config.toml
n_layer = 14
n_kv_head = 18
head_dim = 32
vocab_size = 16384
positions = "rope"
init = "trunc"
init_std_o = 0.00391
beta2 = 0.99
lr_head = 0.00421
schedule = "wsd"
decay_fraction = 0.852
final_lr_fraction = 0.0
train_tokens = 1378000000
steps = 10921
MLP neurons of a small language model. Each row is named by its layer, matrix (gate and up: input weights) and neuron, and shows model dimensions 432-559. Each number is 128 + 24 x the weight over its row's rms, rounded and kept within 0 to 255. Numbers have three digits each. A neuron's up and down rows have the sign that makes its largest values positive.
After each neuron's rows, "fires in" lists the words (lower case) most often at its 100 highest values on Wikipedia text that the model never trained on. A number after a token or word is its count.

L4.gate741:143118138125136124147123116157162168133139145099125143113145130125102085150138136113123113136111083087143146144159085092122125127130100142117144153109112107085129141136119126103117106108105132131151105152094120098146119074086161138145110130168108118136148122106104110148122137103103192095091137146116140138172140143086158132165103122138116100149117112138105135137113138108117117133166
L4.up741:090086132148163143131144102100172167171111120117146158092110180138091127155137145147124133104102071079133106112125109145140132101140165150140122118139109104109144140141122145131110123100152129137131187160089160140160096057162156114104105103133144120150117158188146132125148135138157203084109100130155127127147117136126096137096133146150135158089153109115127122125133147151117144119131
fires in: "was" 27, "is" 12, "had" 8, "may" 5, "has" 4

L6.gate2118:171142110098143084163142104169086121065114133175184167165157136115147098103136146135131077133118140086136126134165096085137119137097095166108138112187082145156158171103123093169119133149128149154106120144155153090141109122159132145108117141079123084188133195121118117165154135138154179131168122135142143130110156149093122136093120154145106109133115156120180134126087144158112098130145
L6.up2118:153161109146118110138132086144169167145149115143122120149180076126108132110104117115092134147113129126154076162124135129204145132138108133156143154119106100135111159126104103145120160145090142125120156105102140115124097202125188127100127112135153140094114121129151106136111147131146146131141114126153138075087142124129128140151105141105129132134092168127111143090096142122151145121128
fires in: "as" 25, "to" 18, "in" 13, "a" 7, "for" 7, "of" 5

L4.gate1579:134130109109140136111107134158136174094119118115160138109161139112126137115101118155131107152132201111128153110125138163123100139130130138160125113139082132104142137168093161156162169109165124095113116135123130118141087097133123174176137154140109089099129131134141130140120126137168122095154098169150169068130140118111126098141135131114114120158130162193105128139144141140150091110123
L4.up1579:121142079104159125099145104118118159123154122104151114137078146077151137156120114149123157129091155113134145130191120114132147122135133103106131139113115151150135213095132098149130147112163087159118109133139195124101162127113146121117124118126106120133190128100089135118120097164118136107098163170105134104090101076119116140137101144136144129126116119095065164168109122149115107159122
fires in: "national" 28, "of" 10, "for" 9, "state" 5, "newly" 5, "on" 5

L6.gate2125:111145096144126133136122116088126108123125121174165145124158145147173129154175085119125127113138161157058114152140129134098135155148129151171070110096121071150119113110113179094143179104120163110125152113126123118124158160153104140141075146107106099133129158125105136139067107109142138107169139111123151158110129116136101131109123168115113119143090131107137159124125169144119091146137
L6.up2125:103131117125159113129157156141139139098134163131129093139165128149134127118112127154099104137066118160119130109152103094141141118151135124115108096126160101117117150121152122155156151114144083132108147122131128160168142130179141106113121159125121102141140157155117134146120114155172125123113109120147103100122141090114163124114135147133189129172134154130175096160162105109082173102123
fires in: "a" 46, "an" 17, "of" 11

L6.gate291:157149110104146118150120109087130092134135109104141114092157142126115087138130122106117119100136153135151174195153116159156093146139123119149086154108132158090113125161133133118118152109140070121117126106111134151125153112064169159143115155145134094132104122119105086139070114135144100098123116125142124129151123143127181143075123154087183108120121140167132091163150091163129094124144
L6.up291:137131120159125119142144115104121132088126133084133117120104143148153092143184173107081150097119146099146068159130155121130085168156113106134103159091121150168119164153128148125169102090129152124159139095073156075143110147122160112147164133111170090145134126136129127132144096128167132127160133109136114104130112110149118149118126137130127135124130122160114120147131126175139148130133
fires in: "however" 30, "but" 20, "and" 12

L4.gate61:179147109101165113157128161132135140129155105166143140101148211120144104084115097122130137124100132117107130131144169128124142127131126110135139098110138136123105127104095131137099185126133147114167100178143171111119119163115134164123122073137074127096133105146116149104136147101108153114151121078113178125149142133095118104127118126160101129075132155140145150176128112144121135087124
L4.up61:152161138122187141161182099130092142142151119147161164114156150141141112122168131182105176108120151156110168125135138121139139154083120149070170119127110115152113126118127117157119093145135122118096131159159115096131118070139122185145120087091088167134104116137132154116089136135109147119103106096137114094163124106139103134180163141143122134097123112131117113124087122156153142119115
fires in: "of" 23, "to" 8, "than" 7, "from" 5, "as" 4, "similar" 4

L6.gate36:153146118124100106136145158073127112125157155138175143096127139142108123142142171108052100108143158166112117123109113119156108128143138102090150119145122131131137118158146139109148181128125131128111129161150149148155115194127168158147129137148086100154081141133158143101086131131128145101179106100116167185131137106140132102149097119121167108132134089106147116078106135087137117079126
L6.up36:147106150179120128135138177072156098113093091148142128142145138147134119110155130114072143114147155146141161103136167123155163154118087102128133092151168164141102096134119107114148121130095129123112141157098151135137104187139134118091102130107093135170118128108146131143158102183117114105127131090072135130084125119121126149127117117122117161121146133099133118133098111110137128148111
fires in: "of" 42, "to" 11, "no" 10, "goin" 6, "little" 4

L6.gate1538:116125111163161118164125164123109118169119105117157118135094124124132110139129101091106142159102124144082140147134134129111127123090122097116092136132088107174140124146123117083131156087117125125117108108097128096106174146139128158155151129096078130105156104198158157138134121138144111124124130089140118095140111118084148121147147153110140146135114115109066135165074137097120141111144
L6.up1538:099098142164126134154151133093119103161133133151146139155129164093139187120093090113157123133175097154132150118108122159128144135122127131102118097099134111134093149110143078112140096123135160129124150070130125153131173118150109113150097133112120144127126098114108144143101137099112139104105101084131060114124112128112099192148143187108143117130105116102154123157122144113122081110134
fires in: "which" 12, "this" 12, "it" 12, "one" 7, "that" 7

L4.gate1552:089135087119130134102123142138144119072128165131149137137135152171182088149112114076105120142131126147144138121121095163156154153142111160119127098145111112154142127128118122092099166146123107117115083141095093155141140107114137153132103141112118134142175165118102082145167146099116146142125132118100109112146178160140146108143091131141065093117147124146095116127148144148138106078122
L4.up1552:139048109162148110113110152179097137150119174123122126144126149126144138154132137104197139093151166126133052185138125150152116145115125101120136126094153124172148121109110149111171077183080125142127129100130105163118153139119145152129103107124150138123150128125094125151122181127138155171104140138065092127130124139151127139141124120139096160113112086099116130131148139152136139142169
fires in: "had" 32, "has" 25, "have" 10, "ve" 9, "having" 9

L6.gate2081:119114099120112111140141138124140096088121140108131082178144119127148087175143151129089110121173117128141131143130114170114135170140150094183116145109151156162142166142118194129151128132160125089146117143128107083143130128077136137156112127104189082094130121142146118116092053136140114114100139111097105096132160112149126108130105140145135120160107177124128128117105117148154123118151
L6.up2081:132109118140116107126145108122133105060152185137125107147134112115139134121108173099128138126163116136146132124182095137175143142148090123146126151156099136148108156113153155100156110124144126130100142144116136108132132148103146099210146133084118129100134097135147142092111118136147118093106147122139115147104112128128090144164103134152112112104135129088126158091101140123104101154143
fires in: "after" 34, "of" 16, "for" 7, "being" 4

L6.gate1037:131140095096145104149109151132116106092178116109106126100125135134113081161105103128070121099119095112099088174126100121141117171128124113125129123151107121118132137108113125169142131127149122137137116168134136131145112169113135154118083102085119141060135200100156149104113084117148140138110113096140136114153132100150110108124092081110148104148124124115112098107120093162147115085135
L6.up1037:116141150133134103104176128145064116130147121136152129130133080142151100151109115153090188107105113122132129136117139089133126132138124158127142149124130113167157130126100115141141132149137103144132165158103131110139089144147089105117108136160124174149112152133142142101097143112101141125124133104133092128126136149136105096128135108119143124174086141091089102130117110149138122108136
fires in: "a" 13, "1" 11, "signed" 9, "2" 8, "on" 7, "for" 4

L6.gate1582:155133103096147123141091118114136139108133097079113127161071166158123155139118113093128122125112162133157094162149135108132162123142152124116115096125137135109120137139149110101106150112076097095160107146118151089141129129128150121137150153091135149124158130140111143140169120154138129153130109152112125176163145122109096129068109143128134121148090165131126156125116073133123109138124
L6.up1582:155133130173130157114122150136126127102090152116123138139122092074161110134140119149162140157166132186141128149132144181087158101138143116132117130136117161132127133126127110154137128121133141091097120145125104131139130087120169102121162126126093118097106152080150115106149136137127132123133129148128083144162150111136143125128113097174133097145156090137167208136122131119121110143084
fires in: "after" 13, "where" 10, "while" 10, "as" 9, "with" 7, "when" 7

L6.gate1753:143109103172124137112128166109123116131174120112155163119179142185092127126162093102101098134148161113142175154124091125150128160112147144164063135137153124106110068156081158151157135099126110152132126124123105160148151143147161152145115130163167104095171112136087075147096108139148149150131105134121139111118104116106148100155149128093128134147156180153118126132134121188096101123142
L6.up1753:125109120114093142104130155111162043129126161113098121158103123133108122115104155139147132176138122115121132082124180134140156154127114117157102132160141151134136119153103109126149114116123086139112153147101145198111152157136139175151117133145129087154142105130176111123129106141146156117109185128155105161116105100094136136126118145093150160114076180129113113135113102115051126103148
fires in: "for" 24, "to" 15, "of" 13, "the" 7

L6.gate1505:124139131133157105126159119112150144126100088158147121121145168152129097096094132137107123116146149104115162145157095122131107063154130119139103118139117115132130087140101119135126152147143098132153141126179134104102121143086158089152129135096084113141139172139100089089098093144131154086089139124170111164116123120120124122121119163109105110204105138107168132191131139149111129119126
L6.up1505:117149148135132146125133129156114141162137112096167153136165159136149104104116121150116136160106139159121146128138132142174111121144168151110138156119120124102138126109121123138100097157098078148113144165159141131143096121151145175143174058158166167146119166038165128108126145102128117141121091131127159140139153125105098120140130154117180214088146119132099144092132116125139127127175
fires in: "was" 35, "is" 14, "as" 9, "of" 8, "a" 6

L6.gate1767:158105099141164097111152150137141086129112080112149136147128094110204094129109146152136107123197109106165113149142145117087062106090128117069090104109151176167146131132137120133134142142135145144097122128133114117119131170103141125164155092118080074129150131094118104122138123137088166090126157157164092104105114115119154089145146150091195108115128117115111149104137101111148095153135
L6.up1767:123144160145176155121160138125162154092168118150125133104108148114126159118156142149093101148117128085146097149122135123143142068131119126128131113090136162118129158151143128133156109127110157104101142115131157135134091173122110156167131089112155129093147143127064119123145142176117147102078126123146144110088137162129157124126155124108142189119155131111087116104123103122131145106113
fires in: "and" 16, "according" 12, "of" 8, "but" 7, "one" 7

L6.gate871:101097130119106131150146133098145068168093137101139120165141135143131087131109159107107130140149198107127125127155071087172159098106125117113142135129088136108120136138131142069135143145121117127144080125095126105101106105138135092153102123169136113135126123112131144135138100156119136108139117127104135133136140092121147127133084146111144081147131112161130152122100147147100150130166
L6.up871:105110111119133110132115126127158099126144135151136118126140143114118153102135096151088104111187121182121162097102129145110117125085112142178110105155111135154131144126101164126110146119116149104106150089146102114113111106126092106099117135185142118109100109144138100091159134101109135116165141140131121164138124167087119109109080103093093137142127162156112119130148139128127140098117
fires in: "to" 33, "would" 10, "be" 9, "life" 4, "was" 4

L4.gate450:110140104173136134126168155115123121089108126099147144128126153144156131131143131123111118156089117120140144071139156151136130129099148071090120127106136133128124135131135144120127148138144145113137141148159070139114146119121139136122118125091123134101168120148116151159138098083172140112135134121135079155155083139156132112098145162140147130154132158135142096152126094142110099137120
L4.up450:141180119118155138109135150140163116105095092129121134135122164133116113130105119154114175158164155122158133157121130105146173124113091115107140095105192134133123133126092121114123105095117172111155127135102118128089129151163127103110108186138073091084102123131099140138128127126087134118102159133117141167117112170096123116089117110127114127108109144129124106122169106142169201140112
fires in: "which" 48, "that" 15, "it" 8, "hun" 5

L6.gate42:139092105185131130125182118119164092125140111122147106125115114168138116171113122137156117144143106132117110113120112130112062170127125103083120132114104199178098117128123101151125159110180126147135124145133158100152119112135121100155137152087113091109102130132160121120110111133110190113105108101137110111121190125125158114143094162105157133076101164161140108181117107112142117132129
L6.up42:137115106168162126141159098067151116106139121143104138114097144104156094139129089149093124143165088167112081133141150157116109159123102117140108143124143143103133143108102135131147138102134131162123130109112129082158169101130170089168122138115092130135141101117116113123133100164124131102142107124150102126130152112135127133122138132163138131122152152109113125150131093135168102119131
fires in: "as" 21, "be" 12, "was" 9, "is" 6, "probably" 5, "considered" 5

L6.gate1516:098163140128117086139143119119160083124178090111118084122130111117138157168134200146130114166146141109140116122114127114126130146141122151161102127112108159134147138187121116137095140114149129101081097109130138094120158123089137121125138140141148099095121162133109082135116087144102148151114135093132115111147167163104143122114101124153082096096151114147120098109157089116106131090133
L6.up1516:094179145136142115110114138130129119112167105137123106131083079101125127166139123141097158137096167108161141158155128129080134125087158138098136137136126123169119113141092133148093145125121134111145138130105100150151172117131084113180125113126151105122089120104137144101110118149141159177162119107156106050128120106141157135141168104122111133150094116089116143112150153128124172110119
fires in: "is" 25, "were" 10, "are" 8, "2009" 4, "2006" 4, "2008" 4

L6.gate1533:119097135115126116122095150107150124105089113140145131122155128142147081140143151065091107153175157134168147116146118144163114161101125149139131096084131123158133111167129109145129123120105129162100131119154116104108132125146172142124115152147120108114101068130136141117105133134130141158134141117144145161113152139128133085127128144098161124130104132162085130104131134146105132161165
L6.up1533:131133150104162159082136096106122113123143135143108118086137189126105062091128106125112135103129084083134163110124138124119119102119175128084114113096127141150098117184157128098161133123140135123127148104166114079148154142082157161099108118120109135153105127103143130092118113109128087130134142131194168124098107159111133106096141113118137141140107102145128111098153131179084141137119
fires in: "the" 25, "his" 17, "in" 10, "of" 6, "spent" 5, "entire" 5

L4.gate1357:178114124150113127106134136134117123151128142154117181117140180117129121101126098156120104118109105071146138119120113145132146111124140083086148132111101157138146142116139170138118153095090116173139146105153111087127119099139152137166110118104119132101158147127156104106121162136130156107158127132129093140156113139100110120131128154131139116086152148144090148114136104171138124117115
L4.up1357:135146117082131163146167100129110140121132119106099138141130110130123090151124134139109136132124145119096150121110167116175127125196130116132160110106137109117160134128101131137138134131085119099106152129152093122112099104094134116119141128135131111148144153119131150113143160071134117107147124101119101096151106157155159129152150176165138143111119144180124121072102100136127122126144
fires in: "the" 17, "after" 11, "all" 10, "and" 10, "in" 7

L6.gate66:099114095159168103164147151106167135118128099141124125114142133158132122125118106150139103102133135100135129113139180161109093127140156146139135080125142166130127106114131126084097184127092175131144130118125137155145113120114126133135123117067087126123136140158135104113104121127123160162108134163149114086146142105101147139093099129108134135143065104105124137186110127175138086099113
L6.up66:103133121124146171131183135151117151129151097131125135103116128115123124089127140122116141124122123131143079136138197115138131130171103094096160062081135122116091141138149144114170132111143128140117108148122148106112097152105094147147110143095110120116093136055113141110141142093130137126114140114162136153121128100126127093098132122156079137156125101180102128126162133106139132067122
fires in: "the" 35, "of" 31, "s" 7, "anatomically" 4

L6.gate735:107124141127148158134157125135117146129179088157131121134130103130150109120104115118118111146178148145162137077131133137104102150136117173154091129153130142158127127161138136127115144094106161134157103137115158154130108172139166163123100120128119128111147115098061130133081119144115098106127103179150141127105144171106118115061110097145101138122105078157131116133137133197113126117107
L6.up735:153136141138132059153108148114111170149130094104100113126155132112117117142100135098135125119140090093114136136137114137129121127149128151150105133146094108157107134124140108141148147141124133124098139057162109103116132083176142137183137136159128131095113109129130179111109166102095126153180100143152135113062162126134131152122088126138099125106169116129090134111128140165075129152184
fires in: "the" 34, "during" 10, "attended" 8, "before" 5, "of" 4

L6.gate1167:120090111148122108140107133082171122155107127158146124118108139184165160150136134106081101124122112152147114125115127139145126138135111118099103149116108170153153126141112135149148119126116148140117155099166088094157165142135139106110116146159119136129128114094151108117131071106140134170182132119100134103122107146140077128111104160107150119143115098134144157165172174135155092111127
L6.up1167:130114118143176113130112107135126120129087130166153111121124130100153149124088129113217133141097132192101072138122152131118144090147125125129134139150085140129122164124120122117122125154162129152141162134127099072104134122185149134137136125109148139133157118129117125114178153095152090141106140070123090085122185127125108150150121115132136139093115149098186131127130129114130108122173
fires in: "that" 91

L6.gate1400:168144125123154115136110145094125064154113126136146152104139147116160132126110095126186108117112157127133126088132161139141095153181153087129138129161102113166142145131138129159124188133082112159098132082129113148127121155120133150118105130119146147121133165126118139128110146099120101127126124124180147143104125136172085129125099132112120133136135152116136156124132131146185091130088
L6.up1400:104141144134147114171123096121125091141133161113156156156131138099094142138168144119130095137104095144117128130142157114137103096150121123086077135069104109136120146112108157162122135138156148174104128128116118126113115139140138126118120147148140134123152088130118134119075157109138111116126099122168068115119127155102094107136133088076135111105117163120080080070151127154120101164152
fires in: "in" 42, "as" 30, "all" 7, "when" 4, "this" 4

L6.gate858:098133092161117122147107117111138143098142136082140125135108120120155121131079111104159107142128117128170139157130164137128112111127145117150132142148133177121158118129127123168157182103142118085092100174109130130159123129132150142135104143107133107131128158138141136115156090121146152105141127153157105155117133149118111101082095120158127127168148138143145154162136128151131138101180
L6.up858:093128144135105056115131104143165151135140158109113174121131138113113110119122107123092113111093143119124129158118090162149149114118158113146152130098168157082129169127092153164164138167091095140143101118117129186146125099153122148155148118165172105136124124145137076184144128163145117128138078147088105147145089148148078109089122144100184098113164180160125138145134132182120110143064
fires in: "for" 34, "by" 14, "a" 11, "of" 4

L6.gate1498:144101131124115120200124139126089172093164121124126163092094110171147120135146115118074127124137148158118109123135112108109131129071142102119129112125132121151178097119150070125169171150107125105142082160128150124127176122076159102127103143112130103176116100127141147103144098152100121105139149094080166147129178124097099099129103116149119100145104108136145122163114140133133097087169
L6.up1498:087118112120134106120137130119162146104139151145129134102107110118141147109084132142115121133111123115109133141158120109096164135124131086133110137160097129127113146164120115159161123172130111105095102130163126140112132103130115106096177106078118097118102106107170109143099126144134151107136116131120154103108118114158184098080142078120136107158167108125118109104123117130167119151169
fires in: "of" 68, "a" 6, "on" 5

L6.gate1242:094125151104141108131053150130120132114118140120143122119146129151124117122176112128129129113135133141094138088068081107124141121107146143153110145121148127081127106170133130120131160091082175129097123181157105112138102131125135129105124136076116113087097155142141090103106119142139111135119096100088135147175135119111157120081102161104110111106137126147096120128150106130146122122130
L6.up1242:147116124157121137110135173132110137128172105069089133137119103113124116136137126106129125107127161115146130138125116137118122106104140171141179137121157086088139131169097116151133126106120177124173122121090141115156148167128111116151145156137142169084111110130108139140128107056145149133097154130134118150150122130178137133071099114153090107120147067159117164141075114118188143157112
fires in: "the" 95

L6.gate293:125112139150147175147143105117122105108130126100101135128142145118129123148132107147107080073122125167153148075144131137178103156104124119176119100170068184110151105169116147120122125097151125094141094119099136135101105119157127130122086135130113124120096120112184134140130125113160086137181141148152190094117142128149132127137148152109200179149130092113106102136109117156157153101136
L6.up293:152146103118120141060162118075102151124136138144166104122165132129135107117131152097114138131155133139143161099097141157129090122144108163117069097113120143128107098123162099102152164104135123162142144129125149095179096117145147119147109173150116102159069110123129149120130120132085117131149132171086186122128123136105151130120122112138123103096131122118087059112116152142153150093147
fires in: "to" 29, "no" 8, "high" 7, "historic" 4, "drawing" 4

L6.gate1673:112104091131106117141137111103156083147148104107104112126090124127104116147113137132113131133157152151118164144122158176186108123172126158137131134097147147150153150157123143172158148148116124093149142124139136062187144100109154147076115090113141152156120117135138150147152147108121138146122140121117094143119132116126152122099117159148162083140112069089081144141073192172170089125156
L6.up1673:124192163110104104154107140169135165128110136115194173116131157144118132109130093164119174146132098152111175106134163119130136129118147141155102128154155088137120107122091129093107075101091148143123146139105113128169112113125127083095108083106118123124120108115117113135129122140116071143141199116144124102172114159097158087067101131137141137130128114118108101141139120202149123147135
fires in: "of" 19, "following" 10, "several" 9, "few" 8, "some" 5

L4.gate837:158155107138162115181144086165114149145149099114167174122158136144100134126153114118087131133186174170125108149120119148113160125126126116161087049075123138133125095135108160117122179138145173116160134108119150126133103101074171148150119088175127107096109119149110158121090094141115162137103134106133124184127125126139157131115097152122132124093141132124115099117109120122090108066147
L4.up837:114149140164127123123136106169137146159152106143127127123136129130125093155125116125117190113167104184136158157112129140088124154104142134189141105128097119127106138129146124137150145143137126106156158125069153157110095103116147131156125128128125093123084075129137122122073103159111116121095139127132136154086110096156173156136096116153124090128126149121121083100140167138111179118134
fires in: "was" 24, "were" 11, "been" 8, "s" 6, "is" 5

L6.gate21:119128083127143118163119111107118140091097144084122128123088128150123134178140149121165141136126161149149145128141120133138100126128090125104150094106149138097130084171161117140105201120133143092167116124094102165140135108105132134125129148095141125145117134098116153126175151083115127139121121141111098145162125134134128105127127120131103105148166096186130140144098139105110150121176
L6.up21:076155188149101147154155142149158143206146171115134137147110137085153129142139147111116150168160085140137122159138118118099142133094162075114166152101166138096135168135102146128133121147056180169125113165119167123137099137147100120117170089132149142085110130195135163127083108122150120082114108102130122153147180121138139123144124148104139122117128106132134110114144131107131167118137
fires in: "was" 30, "is" 11, "for" 5, "to" 5, "were" 4, "his" 4

L6.gate1002:125130137154152109123152116079126096101108121133182149118149124158126084152134093082121110154122120133092135110130162113140163121141086144119130089128136142132135177150154115165128155167130094139095111126118156143110123145137138158117164152122145076116154105192142140131151122113112114131107104112122161129109107166136184136143109154110122124141134132126137124175094092120118084138079
L6.up1002:146143102085096104141128140110151119111098099117107106144116085137100155147084184102154138109141132117126111144141141124136109118166143101109106151051141134135161144105157161152132143180147141120154132162136138140153153094120145156103154172124118103125138139121090160106177121122155122130110167134143107129111149105123177170123110139141137100143158130088133131097137120112129110171108
fires in: "in" 12, "released" 10, "california" 9, "for" 9, "born" 6, "published" 5

L4.gate937:175127120118100160151118118146142161144154154114135147130153127145129127144111155122114147113137155115170113137115149137127127144136168149162102127096125100138119170118167106100119175127110110129173130119103148083135103189169176182096142096137087153103144125147162089153148138159118141137126086136116123124103151109082114065098114138125128121099130177141186127152129086115163086093117
L4.up937:140145172097133125120145113137158138121149172167118119141100136122114115139078103121149161177129142121136119137143108127166124158097104168134108146115167125128134145107116116121080158147098081091107122148100137096115136147133149144102141175125107135097135115136099117149145138144104090103132124117111165131115222097128135114136168118126122144117150133154154132155108116079122144104110
fires in: "in" 29, "of" 20, "for" 17

L6.gate357:105106078157116119131081106128138169122114097168112131100128173176146131114091124082101148170114154139115089147150144091151109115108125088124136138137119109163123122112160102148092157095139148129113111132129175072102076115076139099128138150115105101142124117144110140123134124128137099109106134124128168119104145104113119135114140112142114097110139068142130155163074107107159166130121
L6.up357:118115125107105107140099110120160075121139117130116107125170155118147111139120137142144134127166102113140108108141111151118148131102125154113091131150129092134119155081132077118150121140157148109132103125112077113109116110084177131115138133157133107138134086068103115107111110127170128078120119152131118142142135115132170144091102121089109131111134138131125151135131184131113148116160
fires in: "by" 37, "while" 10, "through" 9, "during" 7, "on" 4, "when" 4

L6.gate1997:132125109093169105128147136136093083073131090104121184163083151149166105123148107124132073126146215105161196163133144110108102148101126132125118141108116164142157122087101161127132176144112102152125151153133105101110153084112121133173111161107120118144108183148091103127108141102132139133184080136103148133144142135125131132134114103134122130139141120139136138147123119167095096144147
L6.up1997:134100138093114073110155115127113134124124123174131144123126139135106095123124139094121141118155113109127126122189133109182115143118122129107126116197137132131113125139091091151169120117114142139103141180133155134146136144116136110134113169149133126109156164130165088137139122138152145105122145120136111163099104131128115142117160136154143175156115132166130102105115134127106085159133
fires in: "and" 41, "that" 13, "who" 8, "which" 8, "as" 6, "in" 4

L6.gate840:135139108140136110110072180133107150153118129139106132119078126145160143138132124103144113107137105114113116139146134149130128106109105109139111139136108176124133125152090134122146153117095148121042175138149068125125134106098145134111146154137136153135155140159070113122084121149155148133123074159138121113157073143119096115099149175098145167136090101159081146109109126151114130147107
L6.up840:150156148136129140143127104137106123117119105153106141189126130140121092149090127116105154152147122094124117113125175113143090138150105113145135099077155119142156111105109116196148144114116120134132111115144068158144124132179147133129105108117061137079152100109127133140153128148130128127113096113120178149090099165122138144148148137155118123111132154122154106096134130127060146127125
fires in: "that" 68, "which" 10, "who" 6

L6.gate1238:138129129115137083138127151132132125119163116162132105151175152116135106115120123118117142165168133158161128137108132130160125156155123119144115092137127140128146125117138122162148157139110126162149155142126131126125126160131130163151162115175133093120120114127144124126151148145103149142117091138118147125129148131133184106116109121136139091063136078133147161148156134109132107088163
L6.up1238:132130133145121109099100120144088095104140101158132118137113120126150149122117133090133132170164110094156097102114053124117123120122164135174147089128163155126149116104110052138120187141093111164124119137126134149103116158159144130157121130109150079126081140123131137131139142120087159120135115142089111127178140132117156077091131158172161123067104096117167127124071132078113170154146
fires in: "in" 32, "his" 11, "a" 8, "early" 4

L4.gate1573:131167118068158101150096167122141132091126122144124078134118140151128100155094105130128109107106125090145142159128128117112160146106113107153133138161147166079134066125084123101115135124106119136159150172110077147163117137125112148144091111129143099086142161122081081133115097108121122139128156114115134120137156137121144103108100128113074104115107102132114137120143158158147185125143
L4.up1573:103144112118182124175147139079130134125098121127117154140143117068120169126098104138116114105111135173145139124170138127119151150155108086112134102117156147104101079098107138068132127114118125118141153155149129159134152139153130135182123142122115122097123113139126128155111084143141120146093132155163092173114124136112115132144113119101117116097163121091121151128116131186166117118144
fires in: "has" 17, "have" 15, "a" 9, "year" 6, "of" 6, "having" 6

L6.gate1117:126160114130166090169117141136153113151146104109147156152085150168205100155097121081117105101142180153102075129125111153170114089133131140145113120082094119129148091138130158153166140119150100103076147097160105090146121134110195080107112121103140135125113129124117124110082125119127095123128098127104132138111152101066107119108089119128124084142107095137122155128107136128141089127138
L6.up1117:133097133105090142113142148098151181117150159112156130133147129097151151118099127119117148148138111173115122143078110128112141114133099110119149084163123125154124049134092103121100141117117152130129117087126094112115113150113123129125126131140150136094091117142107160144098167084105151121173126126166146142171122124107127131091156149122139109120115126151122144159142108094150111121112
fires in: "of" 13, "that" 9, "late" 9, "same" 7, "following" 7, "2" 7

L4.gate2240:136135117102113140133114158126075109125134121123114108136167125158122113169151136145157134132116083130142076107154161128147139152105111113129119101117125136144121150090113099110125120113128122144123121145152136157123085176121153123155120142093137122134110153121113126154134123134149184106132101167122143131099145125096129113135123163129098168095145161123104122093128067138140085132115
L4.up2240:112132136117139138126124150118151137070160160131092146122148090142107088085101095099111113143083129143124144175094142121166123108101154127162125137125161118133131143149127143136161132115127156101125147121113127154175127138127170157082100146112126126164098129127122171132145103106127094123172079119076165099110158113153179139139130074151148155134183113105174133132104129121159154111126
fires in: "a" 42, "an" 10, "headquartered" 4, "1st" 4

L4.gate947:115124099106109099178091137131155131143119089098145150076125157148105094142164061106120139134162161156132127115129127130169192138119122137120124139142118148125140077153132113130107143136101199112143096157144132132124109119148154128094177134091104134130064113090144099149121095126144111160121135156127101122117104103107149143097128124157159073148144109131111137136151136117151078141147
L4.up947:128153133107102149148122133111144142143154119088144150092150146106074106108121099106114146111163131110083104118111119102139117139124141132157155163144068125129176099083149158134149161136130113111132141121100130153124129101126100170116148137085126123142108110095122098099111130131131090126125166123157148135106111116116153162111149189156112081086124075101078110139152154136129142110166
fires in: "of" 25, "few" 8, "many" 7, "number" 5, "several" 5, "the" 4

L4.gate986:146092137112136101165090127128139127153110087138146092115129132126173085127115114106138162074140139145123145102147118154166106114078086067140115115137102119127133161155129141153154098134096124156096130135108124114158140183113124109133114131144150130094122112133127140045113113108083109117128153162134120138125191141080166154135112125102152122151116105123147125142100095142112138127145
L4.up986:100144119095134143102159133141106129132109093162142126111122112137135124127130157103179136106113139147108068118148136123138115192126113149137094132117133128113138154137112114103097104161105152103135139147101128126136127113135119135100107097118072120138122164132142133137113118106136104127148121122149129123132050170124217155110105135167131104132101140096109074123133151135124165110102
fires in: "would" 24, "signed" 12, "not" 11, "contract" 9, "his" 7, "on" 5

L6.gate926:154166127087128114114082140129109126109151125096122102095150105106126146129132093112137089137130122131136092132117093149141143108154136155154112118109063106116127143156126113133133191134086146110072168107123103116125112143127117184144122133117143106085133131101080127123083139103130083108123151118167154152118173112114137117106116099138133162171139154158088140149122092117140125136102
L6.up926:139106153162101088102136112176162122159122103122158121166092126156113116111161143148119137109109149141101094135141183163128151094137107094145102110106119157149118146151152149105143159108153111090151130137125115138096094125087152142127141173117156126144157153107158143066196160160131133115146131130087098126147100101113138149159098119120097131142114112119114121145119123132119117123165
fires in: "in" 64, "after" 6, "from" 4

L6.gate723:110147133061079159128132103124165105079125108123179093125173148124148105123083152127095142141172133143124137129113107127123166113110157087063149143076111130155115133146100096149112110131095095163168089118142141115128094135199116167151108124108136091142126160126128108150110138116137171116165106132141117142146131130133176104148134143146146143158089117130152130093108122138152135089156
L6.up723:143109108080143111138122085082134138131110164104122168109094122113102096102135124098128129153105143145057097153129110112110122110143164156116133120124131125102152135166125125121137142164076133133134139121142138144116140116126138123107150136147162113124114104102133115069114167160095132126113125099106103151143114115119173080119153157130173142110122091145086128107133151114142178091093
fires in: "the" 29, "a" 12, "two" 5, "in" 5, "one" 4, "and" 4